Weights of a small GPT-style language model, trained from scratch on English Wikipedia: RMSNorm before each block, a variant of Muon for these matrices.
MLP neurons of a small language model. Each row is named by its layer, matrix (gate and up: input weights; down: output weights) and neuron, and shows model dimensions 0-191. Each number is 500 + 40 x the weight over its row's rms, rounded and kept within 0 to 999. Numbers have three digits each. A neuron's up and down rows have the sign that makes its largest values positive.
After each neuron's rows, "fires on" lists the tokens most often at its 100 highest values on Wikipedia text that the model never trained on.

L6.gate262:491514440511474503496477389502494495471506553506522511566533497544479568459455589501510486439430487460488498463525562485470404494557495543474489515463497467547461507518491547483552447516516486520577532488435436507469490518514536472508517466509430511550512485487492525457499526513476479451506507501542502515495469566479454425591478527488522515578490558486484538509527418548497455565512481597519505457489494418444547459513505533432594462493475514519507557544545479500571527518492551474476488507521510525484414525461445402499511451476459519483505587439517586481490562507549509420
L6.up262:559503424464467463514496463555580491457540506539529557517498454595486491439413501523486527428462503474544484531507551549529499510538486537523467429481494497501536483485538568467441469582494505513576543485458518544488489505516523485469491502514450446488540461504524478484533457431519521418475476501409481537456516419510483558494490510455529513519439519448542506599483525531470533448540490493499489520490436498510574415464488477527507439600478480408483506457493547535519507516571489475487492517501519506515518458504569581506604497509539511578530432522494462454532555488507423525
L6.down262:411487565450495561462476550599477488496591477523475510501492512484482492588488478491465479487542539490525484472525546462506446538574480507559530518509458497535447475454484475523515527537510433483477533548499505526504548489496489532510475442476526460514534482512509503556479444458495494520495463552457458464554518388478500570405557488532415593484534401424540550535529396510496542555464478498495560481503486541495469524508528506572559465539486518511532573504547481486538530518509471504521511455545454449545472409548463450480581492516480430515458526532508440527500506498569496493
fires on: " ", " second", " ad", " Year", "c"

L5.gate727:503507433504485459452554468482518477474440475477471467408539491480460539520510464471466591499555519561522564509521516575605526470532456461552438494458464473471515517437467527550477491507517546547520505510498513509485469459534534572510479511508484533464529447524529471425506559442532496507474417514495473508446516484470528486529458495554484439515529504493548491480440458489566513517516373522549482466548552464531441516509497552452440568414514453526477460499450563481513594555512461492512505518519508489489487461464493511406426475459464503559491523444438524552556579515541544515
L5.up727:520483501512449475441456516443515506516436465470460585418523484571497532485460434519487529502541476499456406560511477467525549492491494475531489511591473477518605430509528426482449471467536438525561591500474476478509497540475597517502486457476551530506477523452512494504522494474458445491499443494513508451541517519511541453550489425491470456495466503454496504527501506532462521490429449574489498560466517488515517351512492495462525493536481480482488496513496502483498611525461534545467457509488506498471543528483541473420498486487460543476551477483581532582590528530561515555
L5.down727:512504476578522541460489523556544560566474412555512522426505496456448542523389607525512451522485559504510564533452573554540502491544479469458426473437523541514462485463505565577463440511423504556505438460566497518464488574518467479521515479523481513462502436548530509490483528526473492491504513510486416467520491475487462500461536541503526556546529488430534553467534488520466499528466437535507473486541513482558480536483482503502473448497449534522454469498461473508491564580540485490469520463492451510562499526443537609472548557480506483569478436530429512537506533495457501541
fires on: ".", "ic", " West", "al", " South", "ap"

L6.gate557:543466479507506499479517541552411513456485539408527473509454490509541490554440557520600470608456458476528435512431520496486518471497513454522456518546512548470509487472508482492500527574447539478519460492514453499547418451558441513497503493438546420504517525475519490519493508464541558454533533466441535481438493467525484459559551448408463516531501546505547432497485493501505505485487582494537519490544468426403422535460446509453548432479432580487451576531510515522502481508500503536587512550473456464520497476498517483477563494473453438526497548515506553505529533498535454483
L6.up557:470517473488499483516508522513471422466550501498469481532554505505490571510531498492497498364490519518542563451484460466514498472580484542551534474492457513479470534467486503543515513514488438412530424585499495432479526512490443553492503480496507555590460528485506473508504519526525476519560445477488490552537498467465519452508460518545494484403518485521404575461502461488506529538469463542402563542517530564406410463474425571477508505507516476532555521568548507525501504464488473478484482485492513445399484503562524508443497447515531464557480516460505509529529386457511512540
L6.down557:485503541548523469542566495459427516469547430447491469506534516495483510488474477506464525467581471509544556532428442536538507494489564534530575541540523625534510490519585465485567511525522484548512520565531493542514458491551504604532496585453421441485489573449457538515498505501511478537514516438482466507511496470477496491548501491464516528509590550493456477505490526500473445459518460484510506541464543520545533504439414502550467510489559512413472529487503513452532470505559442578451522497564459476450526542490526530477609536432503437496531530450493532477455461483515457526
fires on: "b", "m", "h", "l", " Ab", " or"

L5.gate168:482440443480497395413474515504518528503545530525495547490460578496476444424508466486535514597510472452516526504523468522480504486484508463516477528446522575458522458464481488565519484501467496438501490493489571493485539440557416585438461523543541500492496528505500535521495529506575472481485500577467534447478472533530503494489506527519497469511518462495434485468494473492567541455452486435494507535546542459526561563487557443509601509598567555423476416483470500543565508531533491493514452522505456560487475434468483452501553453524444521466537509510465494491508418472543444574
L5.up168:470513486467447451459414548449494462562529555534519582524526500500490477537483461448472432574606518541539416498576510513486466467521493479463482530545534525468531483512517474542550569479481457510477506591573553461490487494492528485478457485477539456494456517493472487545491543536507555495463439505486465522541431509518545495518473487477547458493490465468510449500429513541513435495490489448539433479440522575511489470410507471468528563576471577461473528550534487448534487429522527531447545413496443518496513468509433469497549408476533480513548509511570465432449503509510550467
L5.down168:534453544503451420492493545440479415521531491528478524479492486482450510444523432435465519465485442522555576507453538513382557479441477503537467517413450506417476518507487534488474498512524541482500556507477520460441555522583533483435510548527574508487532517531557553507462491505534586488566514523524479493512513497530477449588529530456556475474465445474472529532515507456509477449478557472482479567487506567517525535459509529476543459491525550516448455536542466597428466501494528501564439512500516469572492472555458508440603450536497543557508484523500525457515486467526523499
fires on: "ol", " col", "ly", " Col", "ov"

L3.gate407:425521508564595599532467433554405500511509530420452510553441579509449429525470471492519471546488555485497456398518509474501487455516499460444445506483412430552478514456478509523441502472546512457491518534544553459496492555523540496427480466525552533485541527504487569474492563467491523514481542542458510476495538472533436481510526483466587481540479469606479495514424544533499469525539540493505500505461497493475566491482555439463509532551497543542471476558472480552592469548508466515496493494457551490479533473481481502553482491477490451530434489519478519510467463477500405521
L3.up407:445511514460480543526468541451469481407484537464553536483501512413476448555518490502503461513504583397579484460575459466480507523439511452537495580461527466473559599532477493477467521463474494504479547593510462466499526501493522458542485472535553534486470431492469609500526471459517481526501503455480492545498430510521531522553514512495496534493433416566472569497512561480532488559493494510485527491479535522475521486542561497449522556526515475493473488520549523479518436452571428516468468566505474459441432486483517469468533472494520459519485497491458478439522382475431476560
L3.down407:561372533486570457538423519511529482451438458519503531472447493510537463497515509483553445503533521530456443508466473521509506477512488455460498482504487549381522536548468419501481481509472391466529435505440487500460534491486487533475530523499460516520550517482561491458573492521525509500495548586565539507515509502461504570479512566496440548452476425509430503459506527462537413486515584478537554498560485528481580491530535485563504478561553531498469467525562488555530518455548508440477528419506515525476536494491515476546487562496470493477484485485402526519532448530493541561
fires on: "–", "-"

L3.gate719:498556435520555545534515481423502463544486506520511476518505482541490502482583495537523453571453472516553533535414536446506591367497497499562491489497492506495537531484440520469607522451512436512541506510489574558515503453529562450495531461421509492468501509538468482631486546481569461537547500546530508498469493536488538551525493552525538502469479539510509564492477488467510526549591426505482524477470468489463466533528535511499444549470502504449532513536574499479504496489526548498480489629514479489534567548438536596513517511524459526471548480530499474527500532464488503470
L3.up719:435532508514462515401476439459534500470478544508414522439524457473486522519563549504452499539490515537469548526497543492532491503454527550534517525509532560522518454482453507421499444438505395506462483455451573550526517463559562376578519490537548478502473556443515550488456456522474523517445455550504478549540418501497538546549547591488562514441510481433520508474516534497476532492486504473528552477510472498528452507461571511459515452409509462529454522514482541466472473558519497549468549569440490520519466545519413438498485457529510469535514544472466514509503530498502520448
L3.down719:423502511462508497493506421442467514469443542517519469440485563526428502459534526518496487539543534446591495454479502508513469623424531524508584536457520479442435471521459499492440496453470521540541545610514495479449509500593500506571511529484475508571475486488473496584538561550535457559518497533529453433489522484467523444466470567563475552457497473506507520445465478498563504522498524528469502484393523513473459489428501503457549457577445527535481507541517508530535495478450443506460510473458555501442509494567497482433465505476536440533525478511538531475506489486470445469
fires on: "ed", "and", "ent", "ath", "v", "ad"

L5.gate77:480528531441452477468418538459548507457456537489450480458522479440435485550497465412535553486457535532483504472522566503477459495496465528498500511430487447512469489457534460492524569488571391544448436537438504511523496416518510488429518503491454525485504468526521537470471512431496513526503465475529460550534524484495462569527502535504498541490455451430491495519499516516487557501497439540456477470526492496474488487587530485533431424557466374479517521499444545552578481548513581550469510510581487508455444521472579530519516511507487578487476480509576522500496527578533498435
L5.up77:489528425469528534494425430517470459534456422533598517548470467490525497476521458525511482476520518526468522453524479497477468601471502486549481528485460533478487537476473544426488568539496434509533519498511494475397529477477500555495522465480517489435482530573512495566475530532491540568476441511512460481471514495507525437514479473519472504576557615517451525466497493428465482525508513423530446439453484450434464519511544538568501498491478487436476497456519469515505480488547454516531486485522496559535537491480548401594499439502472514486478548516374524512566433539536510544
L5.down77:420468530530508520455601571487490501575535489529465539513489460530506514529541543508493415466459379388494512550540531544544509513539507565463506439491538399538508467536559487523529466445502535513497534520544508432520501518542457510536519484515468552555527469454444525502533507493481521526515497457500559450474449511468544505490478438476543562475508491519489476534468526477592437474504478535442538542532488466554553582463445472464508518518451522491478519529526574468460514506511495516456505485511544453455543462586509510431453524502526404556484491512421480432493494465568466502
fires on: "e", "er", "d", "en", "ic", "ed"

L6.gate281:467467464510512504505477571580551478524469501435496533466472456525528491504470539538444481459491523531482562516479540476510524468543531512532542508458503559500536491533502538506397476450497491514460450534527622449457484511560580512483480500532494462486464494443509458512570535480516462445487467533498516484518489466514351458459519443454548440600506525532474471603503474522502474482487481456549509516548556491512520551449552540449477473566570538475477488455482535486490413439461509516574459486488503492427460450551509522509510373497526495539514515459491486502523482427455497498
L6.up281:480454522531548454569483442451539504547439467464488477531508493564517546447518519491531506469510486504558527525488577464490454529453534468525441535470476466495610452511500500522483510435509591522467479472543455446464487517489482496470493468561564484448475389441572486562501580499574494493504506523485500476523530508525544490478467541516522526444464517552606513497442498574558548472518525493625444471530474488511451496503488497422572473567506510509471473439544515564466501512484568543501497470515414524483493513432484494490485455482537577513519449477490555536439483495480495438
L6.down281:527496475557465478508445567448476512496608535489490470476564478503518558446472529487515583513506558433494567558512507500489580490498459467521516518447522504577468508531524497533449459460524527551492476530512505507500536583561505472506501493547584463454492435484513526485473530455467407584478536465497576485511465447504430471541405487443529475532437458532478562538544551558508476552544495496489473551523503448425468446508488439449458548510466529475517534478512455488503441491530411548499545446489434457513463482499549459503554532484503595510513500522528536465486463490507561550
fires on: "on", " col", "uc", "ul", " Col", " hon"

L6.gate592:523491531533512473501536520469464543467416517542510564487514527534520460456451432491582492583485514520410513445486461474566423519530496534442454508496458513437445546412483567571558521455517519480462499537558492473611523494467516454486527527565481588570497493475445503504484503499573518547433496476524480561439491465561495488542504483496477499476522484494497496501475468545494506468489439515461419377481470541500542540509528472469493570530485543520543519500494503493467530509475600562456538474554496486575497505532584457524450500547471470524515484532465480474572542491470523476
L6.up592:502516537523479502499525453501538526505498537531513521485447441502564462509525461547438552609486506519495502469477495487475435543521533537491426524468501413419505441513456432558490482510475531550472548571519475544529535475445479522504539567453461504569505575539421507491510566533402481513436529445519502447479485435530552518546514496563523483522499505445478492520401502511510525556552515465360499520536473525542528472484441478459494497493545506454480450438480521447512533429450589560517483439492504522512467517424537486519464453515541532455545473539477471464522540520513519472
L6.down592:481473490506481423525453572504503530531430450525487486490447511525521420489581519535500491479516502520505550414447529464551419537574547494494474486471403496491497500524547444596542541546456499487535505527505477534456424471528479491528592510501512401481525533550538563575502534481427516443481525517534543509502494518494473535529480435508555535520629467515523497482449519489506477538534504470468520497451497567572536450514526507459566466469516537476543436419452484523429505380478461477492524504510504544527493540481467525559511540488464548526535485487527515458501510510511571513
fires on: " pro", " ro", " law", " high", "ust", " Pro"

L6.gate520:510510501546469449420600512468514465494462497508496464457532567499476532449481537539463547498561537496477459466471488516578568451519422462503431532513500557473499489542506560440523507436420504529513538532560495458536486455522537519523504490491492504555455456508473535532446479509464449538515515491514522475500429464476504535464486536519580511514473485489504505480504476474542500548476464512598507560517488432527438472520493466426454508551483541440515420430511485525460500398463547567442473554529522462450547433428484451560559399487512518499541487489526521467595538561508486525
L6.up520:490424495472496524487478498470477520519493512536525524498531536491521525551453470523436541548481529532451508413463489453439515376495420624543499483525488510480500517512538521513509426524508561512494529554428488516528465525549530504489531567541458499531416477512457514461485492567495534429525505538404531439469503512431466452514542510510538540461482481456468495525599553487473478505502522526541562510418532540517480458560526434535492498495508475555539501442478486492448530533460503531451522485531537449437566516509597450564507471419557456497468489442573467530529498518546487505
L6.down520:534489565475572532444494498541422442475444454490465531529507552549547522510471561509490451500493438521495554489470546540498438432502486516404431464516535571501502560538533507450537520460496560487530438475411503495436453484505418506488483589558516538486506479537489424525518554498502518425553522458505513526501477534481482529467514538557476503448392466504523487517451544461569425533454509460546501511509500501497471517481468498490498461428539505475484494525442466523462481488531499514447475415563487434522546479508504453483516508455532393514463537493468455510529409558493504574
fires on: ",", ":", "."

L6.gate531:537497575497516460477456501498466562466449521490541441438478504431495568451589507502530522466465450494536506419482456481491418520556447543537461514516447497489493507459572449414530512533503444515502408489499499506510465493536490487528521523469514486528380505472476553562531415486494479475487562433506483534520490481373476527498522473504486521497457455493470441485537487448563508492529445511524494482507479536519581480517476488490544440512508499522556527556481525614526544493596482534540462526528453461562485479491474531529473510504524453508488507515491586598474508424540458475
L6.up531:506462490551520563506538532467509497521533505525565486559480507506513448449473502488466463454565507502497531480507509546418465449529447522427503448539510587448452405505456499523451481506600395483512454563484545531466510540503548502435539522503535585522577569506576557482462468526510485502440447441546568521467476430527525539477582575464433512472525522545544450460478482441579530512440534555486504515435521529487459493463470556536492516473472489494523495479504508568480511502494467488505512474518435520540534575496566476468513541475515497477546462485466554505506467528585492479
L6.down531:495476473555500457491487517450549502469504485454609498512465429432508480472491557500479488497500505466537556457519531503479517523540527504446460514468518484462437500464544497537454513457507505490544494509491518525543421510531536405490522543501534479506488610486451538540494504458472611582515499466474430462530554450428466543565541452421604472532450478512578448431481473556492495468502495523487518504464525441524607451449456460524467455495538436471504568498457495463507466503481503567531490533489536427510516553518507609512491531490512521498512518562563516492526474503557458520
fires on: "-", "–", "b", " of", "l"

L3.gate387:470505491458377474498497568473555499506531424503502480528446542510494451547562466508430494582563471565487478517480521561539535523516526516464462494550571521454531475500472451484502506450533579517556511495515518533536527535497475517420490539512494485441444505527466507511547492450533453455536488514498433504459449452561540558430504524490486512512565539579484569507531504494495385439481475497534501428475468405490475471497425509566526458505496514595535514495535526518451510544513428496434498505520535400481505489550418483482537510514528476474450541490499532493462505576534480477
L3.up387:520439535511513471563528502513501463456507476502534565496507449493497559591606448442529478517472538496513475523502450504537502474504445583433532509493494455484518522515531468465506523446520495494506503492518536480463498535482542542460481504641558507478528485497464484465476536512494505556529571488576534421524405466494578470507564554519523484530531461487551530570469471550481439459500452549442530375429469496454535551502431558476482428497589523522499471489521495469494526479484530492503515475542572517531492486488486481485511520489573483431539469442488572500512489521559494419
L3.down387:489481518442509456516543517475503471568479525581463542513515490504531567530487441552520508484523479474462466481490461500559506541492549525476471506406497489515552483531533496481542558477507496514501482521496509500453496540449521476489434469552498485459521504437477484513509506450500566529483512491563492474454467442522537522486477586537562512529541467464551584540525494476476502515452474486534541441437441457552527515464363505579476465464583512529504477400493518424486469419514485555517479484529573499470430469541449560454525476528503502435515462466400603489523515550452493418
fires on: "um", "qu", " Qu", " Tri", " Cam"

L5.gate747:483474515514469443501511456466504512602475521494455506507507565558556518478495520491546479514492382472556468430485475522543516474472523483486490501522542525490537523454497584473452549513487508497539591493524475592509498462538531484530496447506527397537466551434472411482468543451570540470557434547489503503536459490399520550449541539494491536471540490535533504490474507436516548471496524492605495520476548486440482440534507509499540467533577522515495421481567489471461467491475485521462553484405454534500486557487502412486543456554475549473518502566443509483450515507514464537
L5.up747:492471502521505501443479491559469503512468458501444503443556483447553512453469537472578469438512444433475520500592536531440481558515482492482489509513513609445517551519450589566493501452525546488474533543516540542469477497511455508530483485464518489543553459522464506460564495479556518460523488530463505440526499494500487478490575480479470575478448417503499527504472485502489443538501548470438515452554523525485513486509486435509516509564513451505489468576538528539424491526429583544552405594546470500467450405491472488437533479516453470531517509511529560404452489533532529539
L5.down747:485524511466501560454454481568409490566462454529441452481489523512504498538461579465452501461544426459495518516585528516427459499502507464524528507475560545471552491579452503424485524448411475531536500493497557551481537481480549534446524515559565464490580544565519535502577528401482444500560524537402515490462433462507465476489517467474483506426493526482475462494482551471510454480503500487469516468446573555504554499478489466549515483465536498544474515492487485547438518522488491517556446457423501500516507444463538460435535511476517460431478542529462568511490566461524545504
fires on: "r", "ad", "ic", "ev", "est", "av"

L5.gate564:532488566527454459469522543470466536487489487542535468519458551526534447485470530566534458519481461568458507506494474513439517544539446471515546543488485465448489511431479522588559509468569525457507438585497454463639413463473450497577480516553433466476462547483543494435470512480469519471481457452469545511460525529485482474449513480414512489519553473518580522524511538480521463506583459509468485473443470510534481481492530558519503525451529508499479567480515518480424553587505554538469455522531465555480457601494565467499494498561481548516546505476522478501580523470473499527
L5.up564:495536489496515457527437455547534447565481523596514534508491550504508480496515573494535522482582528473512518464515492529539529564537492525538488536437603497439495520531493492508582529534496474438537518486489551554493508540497479449490521496448448514538535566495575488488393485428490489428493575430517519534466554558573480504474495492536479484481512541518431434540499480506552500498458557473450442430590425466538467454474481505484502521620520536436494517499419518491498587449433505503497474546506504508445497520479478476510458456512526550482482470560446546513487538507481464540
L5.down564:449480477561497462509492560543533496536463485565515522463473529513450479473530503521476493541439513446494501540548534580500480531463447498490482538483461480451503495474518471579536510542450542453397490530524476473536502429490518465453579436422460488536482520464540536476478492518451516447493526539565493569514535511437441552532520422506538556509521529499468446532501474539571459533527493457496482470450467534501463518453542483506432513530496545548565528499476561466415507481450481539551496480461478554500439545427499403545408552501506546476538513548588477484490452440498405484
fires on: " ro", " pro", " Pro", " fact", " hand", "ust"

L5.gate735:540515519479487538477511427538510451507500479509521530514571453510571536502490517544504447526475435536478491475553448511556425503518527546476534544477517504536482566483489555431543471497480485502480488491514532531515480624443519578603531551494537426502526480513499504495522431486499441528493452455558567469510564448503480479434514489478577566512491543526459502500572472472510492506517477465472495575543497520510490464525518616506471623485492536591458534515513550481442491441511491479512535513595563587532528522459495461488485419527533512561524538538527505560503510518468526508
L5.up735:510477539484504526567536508405524532456474429524494418512549559492509555494394543464541554489455495517504449504430471522507504518518510503526462448536485484446442489527459452507550515491495530503461512490561487470469471496462504484461453614477486388520508514524508503500575498497475528473498533493452463529495509552486455543508514491400523502480429512556545485507482491452481546497550400427512510489495498511464538450454439551518426510471533500480462495565525483475481529487528531452454460394600566465426481521485513513517532468516473466511457455567551529512493482440465483598
L5.down735:457440494474528492577564574456480540546421458476543503457535422443480494442562464481503546551542483521571508513491464524491543535484532544517475403496511561434570483460530457542429508507433480491480468466490486542496449438502498446483467527445494429543502496463531530485495508451435500488515494481496548447418533496479474578496534498408489454499511538448499414513521476483563497465512551456469500568468513597505457508517452500545503446463555534492597509469522484487451442476435547467434485429479546500481525495488459453489550530558507498520557532504500499534450481506556468514
fires on: " H", " h", "f", "h", "ang"

L5.gate307:543486480533483466490463534527506490565524396505551501509545544549503471475523537545474527442496477491507507468531493531438466565546460549494480511510545445516494398548494498478554496499577474542482519535503461479489495479626551446423530436510482558440506414409551515528464469536445459563488453456453441510565424556556522493465432536419507566517521540485514536502486589470525599503536572466526512536453495450545540531488471530513509501510564458474511545468509506506496495568553515519455485503527500547493542467497470475515477500511493474451454483521582515476515540539517527549
L5.up307:413586490455511498489501456488552453516474451512498555448438515573448545506465462569496583501511530502534534481531479429551520471424476484495462542501635590479495480502483509552550503536534481471541511497540550498468581542486494491469531457517488456501447457542486510528510447492459475536425480535495448481487544498499481456503453467476522539482544471504509478438573500515500494491493435400470537515526510494578527482477507517505511422481474477517487478499460516456499400542500471510520508566414486510481595479485538476558491552460491475510501484559535509465441483552464534628
L5.down307:462504515534434493464496521435567500470474469594460565493585490520488511474442529516480509499514525511451473484467402514517537554478440532486553557499543558610525506478468501500548484507500458529455449524552446521563625552486430474450551500460494422469522500434439480454426502477493481554516501486436405576533477441566507482495482530530519472487467472512566481485489602456555537461495523525466513526484491504504520488506465552523562463472403505511546453508473503523516458500470532497508465526502541493517489555533490556543491521504575463453508512509403479491469499485554497481
fires on: "en", "h", "e", " —", "he", "ag"

L3.gate385:507481518444488485467525503443458507491482485399550555514494449510521549427515495537518471444548451523497529453517463437573527510502438486526494487471447528539490447462467485530493434506478481483515492506520486613482526502455617429561496473492504549549427445572551525516534455502491504479548445520400446513509466461427499507506485515498526501459513563454540446528505480495519499449469490434525510456447462539449527531503418522491452502452483508462444460526559532473515479484558540547517509536494460434501579563467513466480550513550498495532516393517427532538489561474560489563
L3.up385:553535432488484553436485546480481503466506493483435541473513633456464608469532579545575494442477475477459472522517513439493543518530515539473522460539491552478525444506442494501451469471514557493470569475491473547536496549560574473515459560484537540583456489500515490598496473566541480485499493552491485452581487526556454462528521461439516531432497512504493494476476533385550424485465425520528523520498476502446502492520484522458511494506525448547516469556491534512523470489488528485479485470482536502554493501585510499479535458538492430550498468390500512466438511454525505539
L3.down385:529481516461422446511452550528442459510496530476600504502465483562510509430488476430538487540509520503503546533458534578459528543497564545471546503528507491501416605527478555579533572493528506559471454483536481548468522445510457555462477483486472490546449480480568485425546458539496515532508528460506533476524494483443503516453415550484503505456497406444512519525452551528497549486488538442480450499587560521532581492454567454476490540539422499531489519445493534498497553516454483497512502471487468547469472533481511566491498496494556520441569474510552440546494453487417476517
fires on: "r", "ad", "g", "v", "l"

L5.gate211:513524552490591501521513494527564467473476553455508476559485482551422457465443550506499517489482495540436495451593499512440572469527452446493497474521506499477480540540396525553535542451509418480427473585494501487515506526485473491484502549393511493413515525490439510510513482490509422472534487446485553494548445464560467535404452538562465558501491478549526439479460460514517538560494422523505459517509501463455539512444548415519509529452485530497469531512477511522570501455543505422523594553465522516492521566515538497494435485555457466483519514480490469524492539481535507532
L5.up211:571457467469557475470516510545518472481526547489486486536599494553465433544459528475502497512513516465564486547470421471469558538497497507492438459486424558481511476496515486519486635474537402528478445523546562515514522509514478492529448501504470526499423508502558498512584501463529516537498486506546518527546451563538536525439473525520503548506516406504549467490507527495512551555541522507521589466529461478464499468474545540470480491545485390446559494526511522488537534549538509479504553504466398510489463528463538473504480427456509472574473578543515460518432478554541455560
L5.down211:515473516512451480576526499495524507495501514509469505531516512537446412521562543529543576533519420486512457506499466533515458554468527544472545493541493438507492428472491492515531528476514499529418526572478475557499492456447476461486480561496541508504492578479531483604493507543491519480519515443468543503403543428502527519487536464471527476595565505436511446494588533483459451518492542580536479437520502454521532458488458519568438419500475472550529444519542471451504516543537535500506483457497545489484527518505456526462399567509580489582396481527466503470496443518483453476
fires on: "–", "20", " ", "-", "19", "18"

L6.gate56:507536521521534509518478560496491509487465578588535418492513481556541449543442468543491431540421500477522537534534497530530471534435474480515410443527564497481536521511496481501473513458544485567491513456523545480488485555453511440482503491402460604528538522467530486467484531487465473406537409496517542550502578471517447439537511461526531453541539493532512503485546480497441496529548514481518520517571482439498452523455498461538545449472482477502607521466528464538507444539498499483565467538512491476541456429492512485497483451530501403575532522519449507455576500451492477432
L6.up56:492552488527540464465518502586471439525476546518507435527525495537453576543437478495476465477512553470480453482523552455486427533474478522478539533543536442470473500546481473548518483492490434547483524466448551500506519453496502460506517609477506507470477472457531483496489466508409447470478545498607513601561482423510506395491531502508457506525520538569504513419505476571437482542458529453557560533539547441473473463471538511548520456493546471492534514464551512500496523486502480441560486592535532520521445489452507466551451527513531480526442460398470506470482503522514494414
L6.down56:528477461493481485523495500532485506499476545530540461520527526443505490487462525448450483544493511430477584529476472492527492481479485520426464482481533463521542472527419459426535467532473463567521457492446554500381492516513419476458489532436564525517486498523532481493446475462488403482473489527482523516461528492477541479517449513532484553474558475451491527502524499576484552531424444539541523509408471401582471465476501450518447469498497479557475602518435508444456514546484437430522521505478502520441483445481487447551524478533531442507548535459407564495522510408452515494
fires on: "20", " \\", "\\", "leg", " \"", "$"

L6.gate14:489513560495507481501527555502540529535505460501492491490483527532518549475547506476463497498488550558452440480443493445491450516554503539505470487485542468512486509469535534542516562467475563536543469483467424504585476473519471514444575511475518545466514528514501540463465501508438487489463492537510469582450537452458516485566498527611511494489508551516524488583430444542530461559509535563533512470382457434484492461475504565484508532448609535577507473442530438446517455538464511418476544442454567440471509505473458391489466498489518442484530518496461525492533554453534500439
L6.up14:521501507509498510462535544539547511485554541500494571451532509413471501576507438470583474488461468475456470396528510500436542544555517494516493486581527485442471463467495534524545509494523448465529492547421524503495549517485551463507451520503608553497507476504521476538442577424524542523509503483419528496464499481462533531486503491555479489471496476518473494489496509525534496517509543552528581490568485539507550417486504532502512503509508451436478551440517481518439541523446485524510513480474411498471542467370552476449449505440579536466416492460521450478524604483474511480
L6.down14:498478497510514489443507531518558449548502542575494489429522457460418595581487471564535469466456503472478472449498506454521455552516488465508452486467520513492504465580494470512596514546490481436539545598412440484567518534532496448504507494531497520468457507542482491486474507498445492426529537503457449552545479466481517534512545527621522518497487529527463476559497494506526502516495500583541469460483523489504512456484523567527454606527533455482507498483501485481415436491488494508439576545468456429453544451447514537500519524497484523483467504581420540449522486468522420507
fires on: " sp", " qu", "qu", " Qu"

L6.gate250:475468506493539506484444527500485482525464446472480502499482486464493479508508490489505509519406552540518500490504552493516453569438491545472492482531538451509488461444426488554556483503467550521588537418473504494507496486541544465569547466502541565480469532461519478524584452482449469556466447444440482547518525422538496551496451479569519462522565458551483523469470427481466531515469527468571546536613531438479483498491567503523507538537533501509502496395515496468530458487471574514572439415492498500410481488415474529482434501547529534482473490448480532458500519472410442488
L6.up250:458528525493495491392481513536514467643454496528533467541504523538475573505539466533481426464552522487546491549532545459475434511521522496525443501503515385475459493529588530507404538511498532535459463465504540552513483528548512519497499488539511615508505504484495558495475536509485477569454542498496466530508493449477506512435517477519521521512487465498511496505551514557561504495519494510498530460539547519481525482536466496582451474416559473528513448418473508531470493584488556417538542528535479471492509469509472493417474500505570567513524467414591444480529471486521492432
L6.down250:461492555502508495466553462509517503464508482513552519468575431507517538606372439484453456461409497458499486479460533560502500565512580525556541490531526489467487509513532484559448504487520501540472511580487497596510498493478499545508529452481495451510545505414525570470476477551500440576455515504579473494494519528519485517473462432465478497492476527451527506552548482541478480512477476563540439461443466507491522474470453564520478487530493490579596508456433512515480485585553529505506560506483464434570473462482540531449568527518486469437507435462478472521556532485530537516
fires on: "ne", "e", "p", "g", "au", ")"

L5.gate33:482434427511476438482471456452543483519439548489527479482535505499510501506479509545499501500486589566478507474473509517559501527506462522490547531426533447518509551451443518502588482499554486522485502561553551465538453492544474398517552465453479452563552553501552506480483530597546498520492468448467563508529496476427526455440503481530393486516486492569551510482444524506536505557474445493490460523506467442533452443471494440481522566522511526509482430470538562508517509451512519479559499527467449577428564456461455449510500437544461506478533427459512565428563483491487517487
L5.up33:478449545512455507459486496425479495501488578432505436487492516480504534612492481513484419516493528590490527473522410507507474530519486519567485496474538482484459447473504535507565527482521458496379506424474485501494462498488468430532497513419418539503500600435426514450517455483503509536493483516473491525539567482466499431492614533473567511528484458516493579430479511540517498482465511494473502443475470527557532514436480491544510483498468503495510557465529584532512486538450527414498546483523466537493513480509473443569505519491455526446470491469496514505582477471449477405
L5.down33:518527472465539463470470393466535573470539492515498578516467525502477437505475457568476474470465455543498423533465464461528457518481455528490501557461440543484458456460481566492529482614471534530504479489498544535532566559526425526492486505480505515465455537486565444487473459549507474536474450502577495623584516453482554466516537534490445464493431447546527472441455528471500527518457431455510485493441454469474488497449488532545576520485496535518529521508452478551517509518464494535541460521413551512474536524503484520520457455478424499452529532536451573584495494453468495511
fires on: " up", "ob", " \"", "\"", "\\", "out"